Part of a small language model's weights.
Size: width 192, 6 heads of 64, MLP 384 SwiGLU, 9.06M parameters.
Architecture: no biases in attention or MLP, untied embeddings.
Training: a variant of Adam for these matrices, 256M tokens, 4309 steps.
MLP neurons of a small language model. Each row is named by its layer, matrix (down: output weights) and neuron, and shows model dimensions 0-191. Each number is 500 + 50 x the weight over its row's rms, rounded and kept within 0 to 999. Numbers have three digits each. A neuron's up and down rows have the sign that makes its largest values positive.
After each neuron's rows, "fires before" lists the tokens most often just after its 100 highest values on Wikipedia text that the model never trained on.

L9.down186:480467495604604496485529480476470499507458619490622435447531488474496479406443493494382517492485556453561511446603519529562478575550586532514485496499505496418435477511561379512471497583477446519548418527547614556487495551482486424585494532544466525449509524546513443510518524471432502522470508542522567408506540438577447476474490459465418413445491528515470500436525460531445519470501588487512572473512504554568515444490568487427471568517588497548567488533525448453422486558438497446528562492611505471429474399499534550511499434446533441529470463463503563447558579370517452469
fires before: "|", "\n", "-"

L10.down215:531576491555481516514477506537565612554448440583461501598492534573498509467506499592492582440590481445510549480459592537562527542502384425504433486421496567507505486522646534506350416542527433603555451520487478452492430504522538494549471523526545469569455558479495462498542530438468460454544447448438480597475449553521538591444501458592492472454561492495466607477484453367464466503454499437463417562503529394548475518476513444571493533490530513452459533535548536519457501445505387518481495515400486480504510500565473516489517500473505404509528439581515451533487496512495454446
fires before: "p", "ten", "ist", "per", "tra", "amp"

L9.down364:483477463403470445507474455451481492583598412486388551603510457553493516453498517537587524546584492511543481391521511488531505471500551504513508535468514489561550463496487478511518465539528491444504498519478451531513540485488621483475507524433525473542532506486463504507498497527504455505418545355416384552516490503495491574460506486547453565535540478481471558526439446523481571537430507522484549406435570440440666505487514565518518530397533545509456429493547493396456452516484529540468480509420553503556585557501536522543605575543450593587530374426404447468550519522448477457
fires before: "\n", "T", " the", " a", " in", ","

L7.down280:481451516486564512575580414442497485505501427515513442495635370464435516538506496553476473567603474433514472465445474411467549453489460389511509485449447613476542516481512499535500500531430545486489501461554558485540554424444450337457515534464503572554492536515510449500495561581560562514535510503535558517584465497485569447541518501578581523458573522370541438496467516465457507468437483511545457446423513471625471428450573564524466525498545594527572446433513460478524451529472534432599483503433510525561501417439547497459566561497549554464498521488428464489515489515466548524
fires before: "il", "in", "king", "k", "h", ":"

L10.down156:514447446480543477445509575502352478406467501432515447480562529467492503488513552512573508514449517496535523480588449461453534577356529509551484487539456543442481465508502602552512496591481449511523479428396636525461533531554501463510495464398520492480415493458510571511558390507487451528456401557504420476544415541433548544439459475500528594483432515529588512523557605422463500543553485473428496531584509492602444454481545494496420560498555554464476525560474557464468518518505488455491566479541412524504530533516499427537523482500459552417532418449535565594581543526528499494
fires before: "\n", "s"

L6.down86:505524432524484446492514536489514501535541583567437481547508570457564439415425530446538475481602511513468494533483554492529469410485602506447584460467536409554618421528502478501529433530401520554453487477498454517578533477503431496496428530471463427476543448456541488432503505409491502492479574431490470511457452526456503510577558451539506506495523575401414457530565407583586437566544514526476522518485517481445505473468516574430509481510568530539505592501524559421552596577545553529407413409494529463561438518508471526579511477529496427496506535437467468508438650506476597462
fires before: "tion", "ed", "er", "ers", "ated"

L10.down239:493503481536555437507540472466453488440523517573574527494452481389596446475498369476379407456575501566527447409534530592540555577416501551495349502531446480522452541501555487536531509492506508525515464560495442531565514597549484444524523498495442450473510532474475477549576489482462555471448550423537481469594535411501480525554493472561425522571545446433470486578556533522546419378473513567415543510484545450506543501508504506533495471522551575464461547552442478466519460470545470428455489423439554562441522455519481502595566469482401484525509591519537523572511504470393506556
fires before: "it", "li", "iv", "i", "t"

L2.down107:560531422518594475464519479395469522547524567479479520527457574499510454408474440475489543475456581531375453394594463397418517475453460538378515568464495412495536534489539462541501422429475570452585373498499491485507481562493572457509521502470448515523564507496443553511485602549460519555471514468516560540537454478577546566544548473512573526546456411549448471551449442425531606473483522492504438573551524518473505548451540452503485498461516480566527488557471544514512385426531492477443402505503437582557430530549478508525455570479553531541428560483554579434537502471508440492
fires before: "-", "\n", "|"

L2.down332:508507426447449513470516396455505438552595479620474424542542430457549600524633523497575449527523500445522382528531392603523463389461438464478499584481524430502506469468574480540502478452498511470526529524520445435484516484536532475602480496529436580552436489558533514482504566490507505474463582412629533543573460480520555533471455458572482483535452453375454494522468476493452556431517529477479480526519416529571483476546532498502528462526506377528513493509389433500548509487418513531531499470469485528498524497526526520523528440437519499630488613486517458534531511474620505494
fires before: " |", " of", "re", "."

L4.down84:491511469423526483454486500516571504473490485495451478547640555573518448482396484532561544540442448543505472536551613500453445466435442520469514520396453428505507367529551519488546553524490483546573593508425546490471490441485544421472497521415584433559430533534425572515468504489537457557521575495461608482554525567457407488465542538473518549535528483487445476519416459507524388527426493484417461473549580477588564480495521504504461440401507534539498555519461524443556528488494477483424461544438571496486405537469595456578556519477454579554517416572586532451518470509539453530
fires before: "\n", "tion"

L4.down294:453501477462434505501510509558531512458485487451384455514439576564539571523449490581359459556460508495564486530490519559493530532565436459552587520465429527417474466580468450477423428522546472551502484453471486510523499477455519477455466498443481522526464453500533590544522491527601437478592466530528502595539521451537460469474481541524462450512477572506412511524515574486463470542503560551573498493545554510480561469615514495574529412503499509507479614433507420423480555482444444478422492458461413542453428536482446533521556547668464475582586496573570395544493431426479513450
fires before: ".", "d", "ing", "or", "é", "ance"

L12.down155:508535503511457496475458509465415602492516432504538509455618499469478472466507482424554493505402497397468469468559533632536521498473548510502513517478495471553477517444494457516470552475535452488486576499495473565536569444538530463508497500502549471578399508540507425540492528528501496491486405534536540655514565558516454425526486434561625546510456449449489635493493538523508502515590456456458454531504465485464551594584403528427585513437534533601459448411519505446625444480441463480521574473403575470477411493518513471515439527554421482468519525450597550493448529479450464539
fires before: "i", "ity", "y", "ial", "a"

L12.down259:514413443455484513534479508446496542506513481457435503495497549461530471549473580477535432546485375531558431462440406381564482564515469497508491605455495572444495558531483565485458592471469485564559459679469471484415495389460587535588536509541541482473431411494442544475503480482534525497515519469515474547483516477499529441556479555491508497534541511500448437487526458521513512442548534494504519474551458564499443522492547451571457558555547502450470409523503512505519483479464564476446451498552488587416521500583470420485475552704478504529400498588560503536504414544514524401
fires before: "\n", "-"

L4.down358:509504551461485474530450502515465562531542525499526545571467483587539455514440501490481515597450498582569431489515474476430538471560512411470388464490475511489599569510576529470536454479502510484489396514494473527414482522497461465525525518437519478485518527522497475469511541470522473562508489541534504422492413472415428465535471501556514422551550458388406507445542483588578461362503401530393449471378475493452523596558583472532411460481474512484571578514554503509526503626541496531539443397522484528520422532437558491518502530643493517460546483571501527502552400483538579543
fires before: "\n", " 0", " 1", " ", "ling"

L10.down323:402469490490569436504571485499515468479404510467507531538512439441479479580498472541507429472457478474439547606538557482540490424528550562455558497555454498581382492471551440595477444541433545457557538462523592471565486465595468504524468564476418361460479503538566507513511491499470566580482486496450619535496513520540466591551506527497557468584467541536596511474465410471464545574473550442461459542560522438517586543505464489509499465386536610596453455581491508455411435460440460503445504457437517526530460508504438472519465507605508526534499469391571499448514530473510458473
fires before: "-", "\n", "|"

L4.down279:545536512535577534480541494470487476469591509554512471463438426497528588602558583461482519431521462510476414415495494532495538549430485446486551580451498586500494470489494495458540426424463513441453463489511463506450394578428509553554440476453479425536413426611581479479516522532527580523433531476450470519572566539359509467495562494546489499446603554492567457502513503416535495515564588512530478517483645529521590449458436522491455504507496455455524546526416542476471544426526534537525498472536452512466522512546587535443493433346449413549518577538500493500451482480528511430
fires before: "-", "\n"

L13.down51:481578453519526510575504427439521455550467499553515590535436496536563443479487468547540503444452529472461528434501431499483572442526504521475430535468463533426516505519444475496512416460556615562492595495512551516525462318591523539449462513532470512554467571552547558600480467512419471480505488508551447436602392477523520523437541441526582413518482482541444464394444508466527557494456519503544487463507533457429620569553465452513437436528546530490588379399535465525547544553426572452522505546584452549460523419585507444527540492484570497516485497476460488498503466461496488558
fires before: "s", "es", "ent"

L6.down243:516546537475490523542500503573468501478511539537551532607502506480569526364463463540433500503485457429479442500499535635519435428471499431535420538514522402541435517522564483612535511519499475649564425556494530483503567405503505489494600518468510556500378573416480527416448520480532536472469481476490504515496503511520476523609473465523459466624538423494431458592454470483476535483531514571509497445443535510511416474471468495511598423465511505573413519516483423493545507466489569515539533425402598603474589427471479527462527443457529470463549524486464497482579516478533572460
fires before: "mon", "mit", "mission", "e", "ed", "man"

L6.down145:555488404501630535424497408465509539583566467555437492461577454440460455525538477497532485447511521521497612503463549440479496551518527493530525538516471418573471419540433512501542477444486487479491573481433461543501611525537382416502495464530461421515480510468468567520467431516487444529440500446502406473496496482437495514397464555532498443547479527572507441429452430520550528507543611474595562528483528567457501505455537473438443571473524613557484418538460556470501480567545451602503493510398501579528595409530518486488458470540435497555553563436480536533582566484499500585
fires before: "\n"

L2.down373:561463447543502483448495419536526568557541463586528451581495570528474512430466537427513597477454495472536583594547469585410496538500500441509411358508503456485516562487499535498494499506507441474503452549445492516511509494587466539517479502493495467439454572547543536463473629471543524475513476549527488473481512503527587466501402504480534397450508480523495594520464538450582473503519521436537484501465534491469506495510573498498458542462461587421526487465483466527485481429547511531505499437480430470517519530495469488625554413228481486440517481597530486486442509555600524457
fires before: "duc", "mo", "fe", "te", "mi"

L2.down213:569440653519567459463365521464476451437526472506472559483542532582493466490407526525501465527422526387493537528537557505452448491457489499494505488522526537452481470544504511493550453482407478507463576515402462601454439491501413510596565530492480436491506482520555545556455571483395575483500477508490495406475512551400551419535485453535472516480553517428523523470508475448577474519426547564410597551573586474430507502493570493517505505443516471564574532567483430513497413481530481526499591497530456478497573498491434544561520570399524547588537414510494448482459573550418509436
fires before: "\n", "-"

L6.down28:563548520477390462451516538459537471552556529504517365495568565512525519603444467483482512592548515517393549488374415604349451456452463463553464532515446570519508472496488481473477493496403517528517625487544439505515517497541465456468433524532549552498545464476442518469543525572476454477578533551562487469404461465462533552547513430564557497460531467454476449492562525599490532434549471570471464568412482448541471505545499519460433505512527556469531483442551503518430544418534429561458469559483564472590504472488539437532475517606507477407403550576417523490516510490472485506
fires before: "ed", "e", "b", "ers", "er"

L13.down248:490495515486528463515420474475586477551510518487551461535451528382461500466429493559498566509504558563482605495499575525495543440513506485520525514463476445477603464555470505497518527531561518451520566482553442435540511507456514461476546524573527427520584445442516385403512520540474530503442580600531528513589454419568432470445479487422462469418488539494590523632441589430531521449533514505444501450445608454530421461576420479508492490536505481553426488586518487442504504485478578515450483498564610438482438404441457546450566460548576578426543523416525537493437482463465540462
fires before: "ed", "e", "ing", "g", "ment", "n"

L4.down180:455643563523511537527463547505586583630514482467448487541541600530463497487529432445498534419536548497423514413556532554572544475516492532438506457515524532545476485536544592458457435569482459599490403431478471455547572424469456449455455503531512521486380613468429548527500523452537569502514475505549517465443539506519492577433400475565506484469534474427437498480551515468496490540421534481451440573459524404566501485457512428449515496553432548582474552476480474493546465542550441487524476496546538517509510485482395475532515505334524526476549456576463528503559385478493465534
fires before: "p", "ten", "per", "ist", "tra", "amp"

L4.down137:464553517417484451500533589514511460551627375572512546559444490521446438560468558562610527446457436434490446517446549542608509470468473430449495514447559545507458397566556441484481513483487492477426547482484395561515422464485452491491558491492491568573506442494480473456567476526530479497480553561487517457542461504515533513565474562466572534416448551529515579613579497553586440439464547518458598511573598514452466518487477461432486507553507566518510516534423515480527492482499492528545392458395514421453421494442499515462492519326533456541506544503515473513469507554481476491
fires before: "\n", "mp", "d", "---|---|---|---|", "k"

L7.down93:502376445575531540530535390433432499566556557528426510481571513623477521564440597496564505408565503446438504526541425523485562524483499432486538534478481395567550520475419428444531434499474549474437446574477476566562559563512457565469447489485490510431555494528573519475418489530498469548597461528635455503572568572467418543470497442444538536507514530422496518483512489446550548522525474438554594427488514473487503451454546498515442462438506568515519533435518422419503551436537507516529502465494497488511471483410465411499498504637523519504531505533532457527439421540515493410
fires before: "\n", "---|---|---|---|", "d", "e", "re", "-"

L10.down381:470553492462564536554506378510530532504470470568491471518506521535448550510527480579473359604480493567555503424507439475481493454549448475480445557565435470527559480498488428415381418567437526545336578532521558395545415569595523449506500437492522468517445470475517527468453517541460565648483587463500543481534517501499474518558501419488525498453493538559497560486479458534530447545531456476383499603467475501463430512526547459508542431438528479524421502513644498539577484513513450514533491492478553412519502474538480424479476545588539492496531556537470486446498521514485538568
fires before: "s", "er", "k", "ial", "ous", "in"

L6.down44:439535502560469552516520401500541572469449525487510510528468560468449513413507507486443487568449512426592461394468496378434442581535551503540511471530449577499548623540560530503445556513579545534438455425441508416567483434482571531486595514554433563511530572442463585467491458585433475546502464496577449548427498462569418474519416480518490485486431505511471489408529484470576542460596508475496532535424474449476486458495442570450452512621482545456462461558522462539433540520451517512517560452442564512571500464456541470566460585467509491580583553518464439534562464480463544461
fires before: "ed", " as", " of", "ing", "ance"

L2.down246:452487429521480602498458464526503600456518441504557616447555558474475607454461508528440509527404434491533433499511498523439522490543552527480463484539436540489537499439508452380533518409549527499480519487532465540488559539606599484392558485471527467447514447556451597549463570532475573493455504519481482418449461477573452576448443459508519565448487506483409389499488497479488495457566546547599474508543492455455480438500448428472515504465504500444451483496563435427552422531505489582482496528581536507464494567494489558557495554313488507563408537590521527505545472537573498516
fires before: "ed", "s", " to", "ing", " of"

L9.down94:463514472588554551514468501496512545511467471485433512486550513556523500508548463538493406496522605569479424467465531470530511463532464582536541422570525576539396519492556460487535548576450609512475484495496590530462453553465494463514487559562527618487410503517436551537572384555510522519463479567542550514469373513459478473472545506526575539467533595497469489446528443452465426371538477554503511472509544461547490456476455512566532506458434474521461394539425533521516493457432477523486549497435455480452566445562533603547509476306464490457509474453496599471422445447458551496
fires before: "|", "|---|---|"

L3.down24:472506394469493444522568573449453406547495477513466529497502470528556467563462430540504453408524469457525613545610475531472549547485528477484465440499447475449497439411485445505467401473461473504489573454498476476505610464430541521546506527591462498519405554549474432470495475556524452518495493536475424527525499548563526508518515489515569541457435464550516410521433431426543487501497455531597577510466515452528513548416509501515367564530533496484490542551541540357560642530641576549436415495492487502530445466473470469493512542581504552492483441480559568535570464499596508468
fires before: "\n", "---|---|---|---|", "-", "American"

L10.down347:510525444442484521495450471491593488485435454367493571472414572478483549538497572456456524540588545476494454519454382487476514404510514472468509576480455463500501421510459530534508484508521593517568483434486494500523471445488425548541519535565561528545529461495481502460527463469538549494573364447547542482502443482470555564524451404481571582454414510482487606560494523546492496491499565511595565461488546560532448521518462457444444463556366542552437585520430507514511592519515437552488399493560495452453584469447588476420589500513440495483516609461417514584523436494469495516
fires before: ".", " |", ",", "″"

L4.down70:441486553473555453555441441412557539507516623391564496496515549511510465490399482465537487596469473499497543575535633511510480484458590531478473537518459576515484467485520559501512581605538505420467472493449495456556530461479610506486605498575506567587487541464492504550476490512366424554465492428482510436414449471502520495486498457449508538517539515539598464466406492549435494506537511446604420495493487539469494439468489527462487516387446429507465514514532551563445483486444485600448545473453480521621533506513460547550540510472495385459519553495496465490460451390586523559
fires before: "=", "|", "===", "S", " "

L13.down58:443464392528453475489565524516518540468522465517560519447463435535453453547519530572422585504563438493479412514661521542426544485475509579501490541459510511539513539548560536553406523519483437538530529489492488520489504422426515418481472419526549455502472554540496617610514583533491413514455457487533433538453519540506466508518467473522519606500546463424544449526561449431461578528520493464521441457528518472477553450542480447522401385500521519570462516530458538472476557489542549470428551589498467506474494468475486505431517499763471486489436516459451500504483543463508531485
fires before: "\n"

L9.down355:435500417569475552482473518473453473444445573422520477538480513490497437558512449495515540568494420487489516507563564462491498556508525485526559477382482515531521550383569497470506432488531471449487475475435522484551534460519461344549502526532501456599535512499541653564445432506447494536526509436545512492481520507527505582463454461572418555479500552614409489488539468537457597543502457477408503529509416542491582502537511597448606435475526436456435508577513444495403424436491460453516574502478504572556584438438432530588488547536473488496530506456547459469566471558562554555
fires before: " |"

L13.down194:483472504458454420465470561513529480479472516569510468511486539483575557561453527409459529542535584527535479474397483570589503511513469500537476483506527522538459483401503515545492603481554490493492572451526418553519542516511526418478485412520531530497536585512404457486411511415508490585470542491502537475559399494392433593549522559534406478389517475497403518641417553497458558533434479504403537421529559490543430386517443511570497581530533492524495512499551493511355452547493583487493510501469480584566514500471484517490555514403603479541504489421493448541542506529531487465
fires before: "ed", "tion", "e", "ment", "ive", "ion"

L12.down26:454443389442510456531551530493511490522490501499413450383571476494607463469463518524480523444484498486429535565428436544503491480464562411539482493423495416548507492496533543529526513567605446524546477480488508452473455458551561411471506484498456518583550559383507431556490474449675519525398403593480523470500447526481523507477484532466456509496446503536444501387488579380549512506501466580563474488491511470585464563516512578517508521519513522547611547414459595471518465576440446530496516551584443486436519567543554475462514507487491522548510586429559557472418496505498490524
fires before: "il", "ress", "pt", "st", "al", "in"

L10.down354:584559465417512426468440500471508480501564477576512546508514572417529549475489429559417459521497477427542579465471444493603489447439477491534499568539584490454508509521514519584466468575520522553488515572478555521577509486547493545455417421505441535535511500531517493570486530520495546424609453637477451345479505515503534477543545482509554514580437452507499518522496495455541485512580470376509469529540490498436514361484484455493429554502505464511511467444437458483464562511485508546512512521583638547426632549542494484440443421447499505513367514475516487448420541442516480523
fires before: "s", "th", "ro", "p", "es"

L12.down172:526502509519517569571389580578385487465407515496496487558506588530514441534555448536480442434488501455494451562546516489443522603484518479475473498471527531504495540488361431525533463504494531524512536536567576498480468461604490477575452460601523535531483561501491576497430534487648548486525558525466556574553458520522511415454486593480441512366499532461493472419489478541453381385464475607494446554429501530526552545541483480502446559512467402457549483471469501505489444425504548511542407457529442514400532483523536452475519473482542482598432538487520560429457494528476547488
fires before: ",", " to", "ence", "red", "val"

L9.down134:473520497496467399492592512493522545506529564498519500516496473544438487519483542489497479634454480541454390495524489508543489402487475531411512483537537504520382495498492469500460551457436467513483484489518513504518452476500571486464546480521503497551546497474528578555427463541467528466516482524440496538501456496433482548515479530513464556454455522471416486499416501481577549510552459417511550515513442455516477472564514530514477451460424543483445452504520534483517540494520518477417489473526484526442505556479485561523535533894499547527498481413543514536580485511614480496
fires before: "\n", "-"

L9.down92:476518559518498400506479425539486557473472472521487508609513460534463535496473533521592405613545388453459431477516436526478513411523445454424532491522419515588396437491582425466526476478477498584543515545473425581485516483553523486526544488423549479521525522527487471510518478459578523559500515544469514508471502585515530526520523538510478557457506490570582476482572503496466459493530503509473525503510586521501396482502446539508487538468480493464476502445457489523478583428526478545546447437514490420468545535414553509543408544798513504484491475531567442451527515400488482495
fires before: "\n", "er", "s", "se"

L3.down70:493515533500426558480526528432508492464538479548529533635495460469433420514562573543485464443503456447444446456556420522525528511477415493552507477453529455502446493464512478497443538374494497391531541509481527498611543511459509456475438492556559536524458472551499442516520537500524533634501514514500414528398560440506506514410595478439499564506468504572493486589429424451524481497529525535507528506502558490587436618413515536541411577523461538454388486482529484404468583534552620527473530486511481398516489484517418500505564552508452538429506552538460487538550445543629434509
fires before: "\n", "---|---|---|---|", "-", "=="

L4.down333:499514484483546472465390470416543582550552530481554525410482548493474521521459465461444498499503441452501485559527519535428477531387468523499452516470424500543550572551486437566455576490545477511523485468477591503494459443523509529400485476562526579512579515523474524469520554536403487354463373467495577385517474478587523471494535486554553548530568457589591524509502541470466507548551543513487481451439536529483495534525533521440510514481515475512551460520481515514417562468469462496505527409511545584547462475599457513489498532291522444453494490485484510523554503329578546559
fires before: "=", " ", "-", "|", "M", "S"

L4.down112:615569587505533460499553527444531450578399565533502438520460510534565454472496520481422494400506477521430462438477469539497504514444500542596395461390502572480453505494522570506520415566485513540518518509409543606534544476636521448501460438465422476550500564536460571508412433489438537508581451464514556467497517486446462453509569529445479496561559474516528567489526575530513387506411442432526534476483416553512492505484491622512444503497442619495459552497473503512496580589468490489450556516420498506479407453525511447535540509447475571544589535499508503546422453484439526487
fires before: "it", "li", "iv", "i", "der"

L9.down363:508440562482482561490448464421549547493481481541467421504427440516471507475476495518513475575539563499573497326519532549465528511481517541532510460481548499568494539516561488450416476454563490461543484517451583483549504469565593377530550456550490613512442526474603513471480528524523490485449463453502565477481508547498496426457507486453523498498508517510521555558421391444521479526462450507571524479444450505563444475487403514581459508429459446423503517566459462508508487496395486513532546503484466461496576490610603488428453519367543515521504592477437458586564470455556643616
fires before: "–20", " |", ")", "–", "–19"

L6.down342:542564485566457578571574503520448513500477553556530501484585454530462450535532551554433485475497496508546448416488443545439502570525463537477371514436584517528484533485557571519488431577495584614445518581432508639516498564547532568457526488482538436409480571521505485446537466426445553471512549477542467469454509449489536510552419401562471431496416571451461515447444435554539464503470473415528463515478424414571543554462486492482513461464449516464465485635490531422582500499573518523532465529515541462433434500486546553467508508538370488478454527502520537532420468542423480583
fires before: "it", "-", "i", "iv", "li"

L12.down371:553484531543510565489450412527578558544496486500557505424452534486443488485526531443521542516383415612589422441410545562504523572411490563496465502490458516612562506462511472473565611462488569411500453477491506501481525492480501543509487422498508431534525526565469514478533492435510514457511520501547471513465464482505468444562515574494501473437577589483452504449497500434468553472560474497495604574502451414636471565522437472563515501594534503563446539481555541430457532523532392511448560601404442420406495520389444540454484551567483496503503445405486452450490542513534481521
fires before: "ed", "e", "al", "ing", "s", " to"

L6.down319:558477425611500475508517394524490589495515505551556474514503502379502474427457503469437551532408505475452491541485484454609494512512485481625542512472434512550424498658525464463476527568449561497489456527563502542515457426498585538471428558539552534485521552472508458505442567414479540433421433537534410479573564477429440424554611487487565443519486431482525571504476494509551496525538497470529486455465425498503435459453546436516522488519567530502610417471539449486564489509528459503511446554519536556572580602505517420454464544457522450437520474381528500440505537540546432496
fires before: "ch", "mp", "le", "ach", "s"

L6.down340:529518473461522438476514569541451464513537488509432469552576511499512572423475551469498576413545627435501453514532454550425567525454510419473519495516497526562546405522514538532510393403483500574481481524494502486549558494482578467489421551564470537340480560498488456437497517492469536395444497489515564481566597423589455577443531498433435518494498600552535495531485494473483477464491515480461469477475541441615457529469461541379461477512454484476502495599488511417581465496551611514503522559620510466449546453520494456457513410379538530519496525528430529453489543461573493537
fires before: "-", "t", "c", "co", "cu", "tri"

L10.down272:500450515564542503497540490465570553414538526513477504473507569523449537473415479488533469437546536531455408558539465468469511511498477512423507516410570512523538416444532427514557516454566523538499471581473625541638555475535565538484436457508431381545479573578568497457500415488452439525489491601547434487463563445552456450550500530521549444551459527487472453537483530563559420538507548570484524517512449474635512530516500474393492521463458453567550477554506525485483472478501506459537444578550421459568557532447487475497424491316512559508513514407484491436427434488476545449
fires before: "-", "\n", "ot"

L12.down98:502499522485575503459424416419452584516519473483608457570489582509549536558543475551443516469460553474435488525444566493492522530571498500442473439354527471413538588517496446501427472498438552506445399433506360449453494502500567493436387450479510559527420566532532498506578460536447487548483519495464462535519467495528481575536446526572453423469511571571553483490455531448491465497492521506621476498516490564474466564534523562488484516521466510387517498560499497579450488552491532512423496442486473485589487543579494538514471399615557467460523437502430582538528491546522554626
fires before: "duc", "rect", "mo", "po"

L6.down351:573501557501490471481543429389534467442474443491561572543423532497549436438553501376436444486531561444528441432520497522697538543484511538503474458470461534582481516516537463454480493515479498445512479545433516552503495472543497506572460517577506505561419610452534449531454515563460516515501460446499472493523478491522504525579492487452517552484538563458566457554543536578569498485424438457527460485473423634519584453438537581459347439492443581475444512468451545405469530461495498464483486568365534498489534450515504558437499468531411575539446548500514466503528557511562483515
fires before: "it", "li", "iv", "i", "der", "ion"

L2.down112:478526720592510502516470383478560557516372472404585498531567466513486500474546472486452569483533491436465442554517465528526492523537504496469471472551498445525580567480564565518520457397558461533427580565523422405503566487467590524471436442598538517524514534516523499519535510538448509576471510483574457460463505452541429474502492539463528558475493463453380466503518505487440488557496484502486414529486529535516426431488501485430451566508542487494366488496582528482508542500440485492457502497513549440497540522443514465491537490642492416568471413499561547481539450560535512409
fires before: "ed", "rect", "al", "p"

L12.down64:526459468503582609492544610549400524491501578465571568534490552482489407446488471513535491513520519574513438470535494528508532507448509565496505575453601526476466524495438490424566586411506486508397481466569530433578561554495498456489441509435524525362566531503522484539519507488542584493511547527399460426557523513458459507445503566491432474433434482531441457483522493489501486483342522491455571565383554421525464491527506578532472538387490551413478558497531482531534446516450511469586482481503532430476470529512554501588471526435498459465495461451439511398589537602492533490
fires before: "ting", "t", "tten", "te", "ter", "ography"

L3.down317:558458501571553432493421508504552572525528464553537529493525517564570585431372523618482567433487490366497517515533572628465489482520540481489473450549504431447496448497517564508539532472514431549541457449490426428461472459477445528540533443583516554485471562558500567481485622473537447496461445495452475589516437521488494461608430483516509516386544402470465591447458536494536474486478523390539468601474527513561476535482467369458474525522502541519502508631556514483437502585543533517499446475420521520524587456463456461556495428417446512509505461493527531490471492493535508440
fires before: "duc", "te", "mo", "fe", "mi"

L4.down163:458446496514518485557429533530440502513586434477528565463521505572527498416489566530449511462484482563465549443532524529475532507495514410600447433549462565493444473441525477500510466564485539491510410422525527466446559481536487423439478481462454524570524531549550511496533509446490520385547464567500500501508497541471482509525492526499501624554443461575416455504537589505534501488470407578522547450391469497411416450538493548558395477538593480523414510526547506488512522459492434559473515411431505516512517594571547553448562561395560426584470519558611557429546399461551556418
fires before: "\n", "The", "A", "-"

L6.down270:448532451527432521475470482500515536502485594484398517542442485480519530580430588519501513575586560504481438605483487476446539502507473508459493499503492547587507577508542403507565512539576518502439471441563664379495494420404505523468466527517394422496480524549535413530536472456496519380438535479539488426464447536591523464490447483592462484529462412463482476527566532527454486449407529558520456439456464545419486536534497434475566546459405528492496522479514501535528475509501490499605517517506499439483484503551531467472443591394510521639538555546471464503517513546514476619
fires before: " as", "low", "s", " "

L9.down349:434479623481349474484537513495476455445442444525466521417517469502430492475498533520571440677488489502459493507500461479534520447500471481472527596577534550518507482531493530456483476437533500487524435473555520538480479458398508525539597456470467538474485462519545473468536516439488475467567506626481527437530490512475497554501549535483517496538571480466523520514564443491470512547464358473508502479606497583479484467469473538488477513558524518480577521521514557531461448512491475568469547472506460537474475490491508429483451558804536548474508492509517430547540481396444438477
fires before: "\n", "-", "er"

L13.down16:501418534499537552511445473442417516587460532506596464473509460508554504499464508481479447517544502556534507446464393549557590464461535433523494558490524496605459481469556484596398577523556480508454502455437605488456591478442518535501509485506470540464460404508442513545515497556521544517408414486507494513493502499494480533424540478518523548464487380467535428501476555559516506489414510504569576529437505482504437542511484499488513430397599398607519496466579471520530450404448532594465545357545494422511492509528443482393398540472503470555509527536585519512602532545504487579
fires before: "ed", "e", "ies", "b", "ity"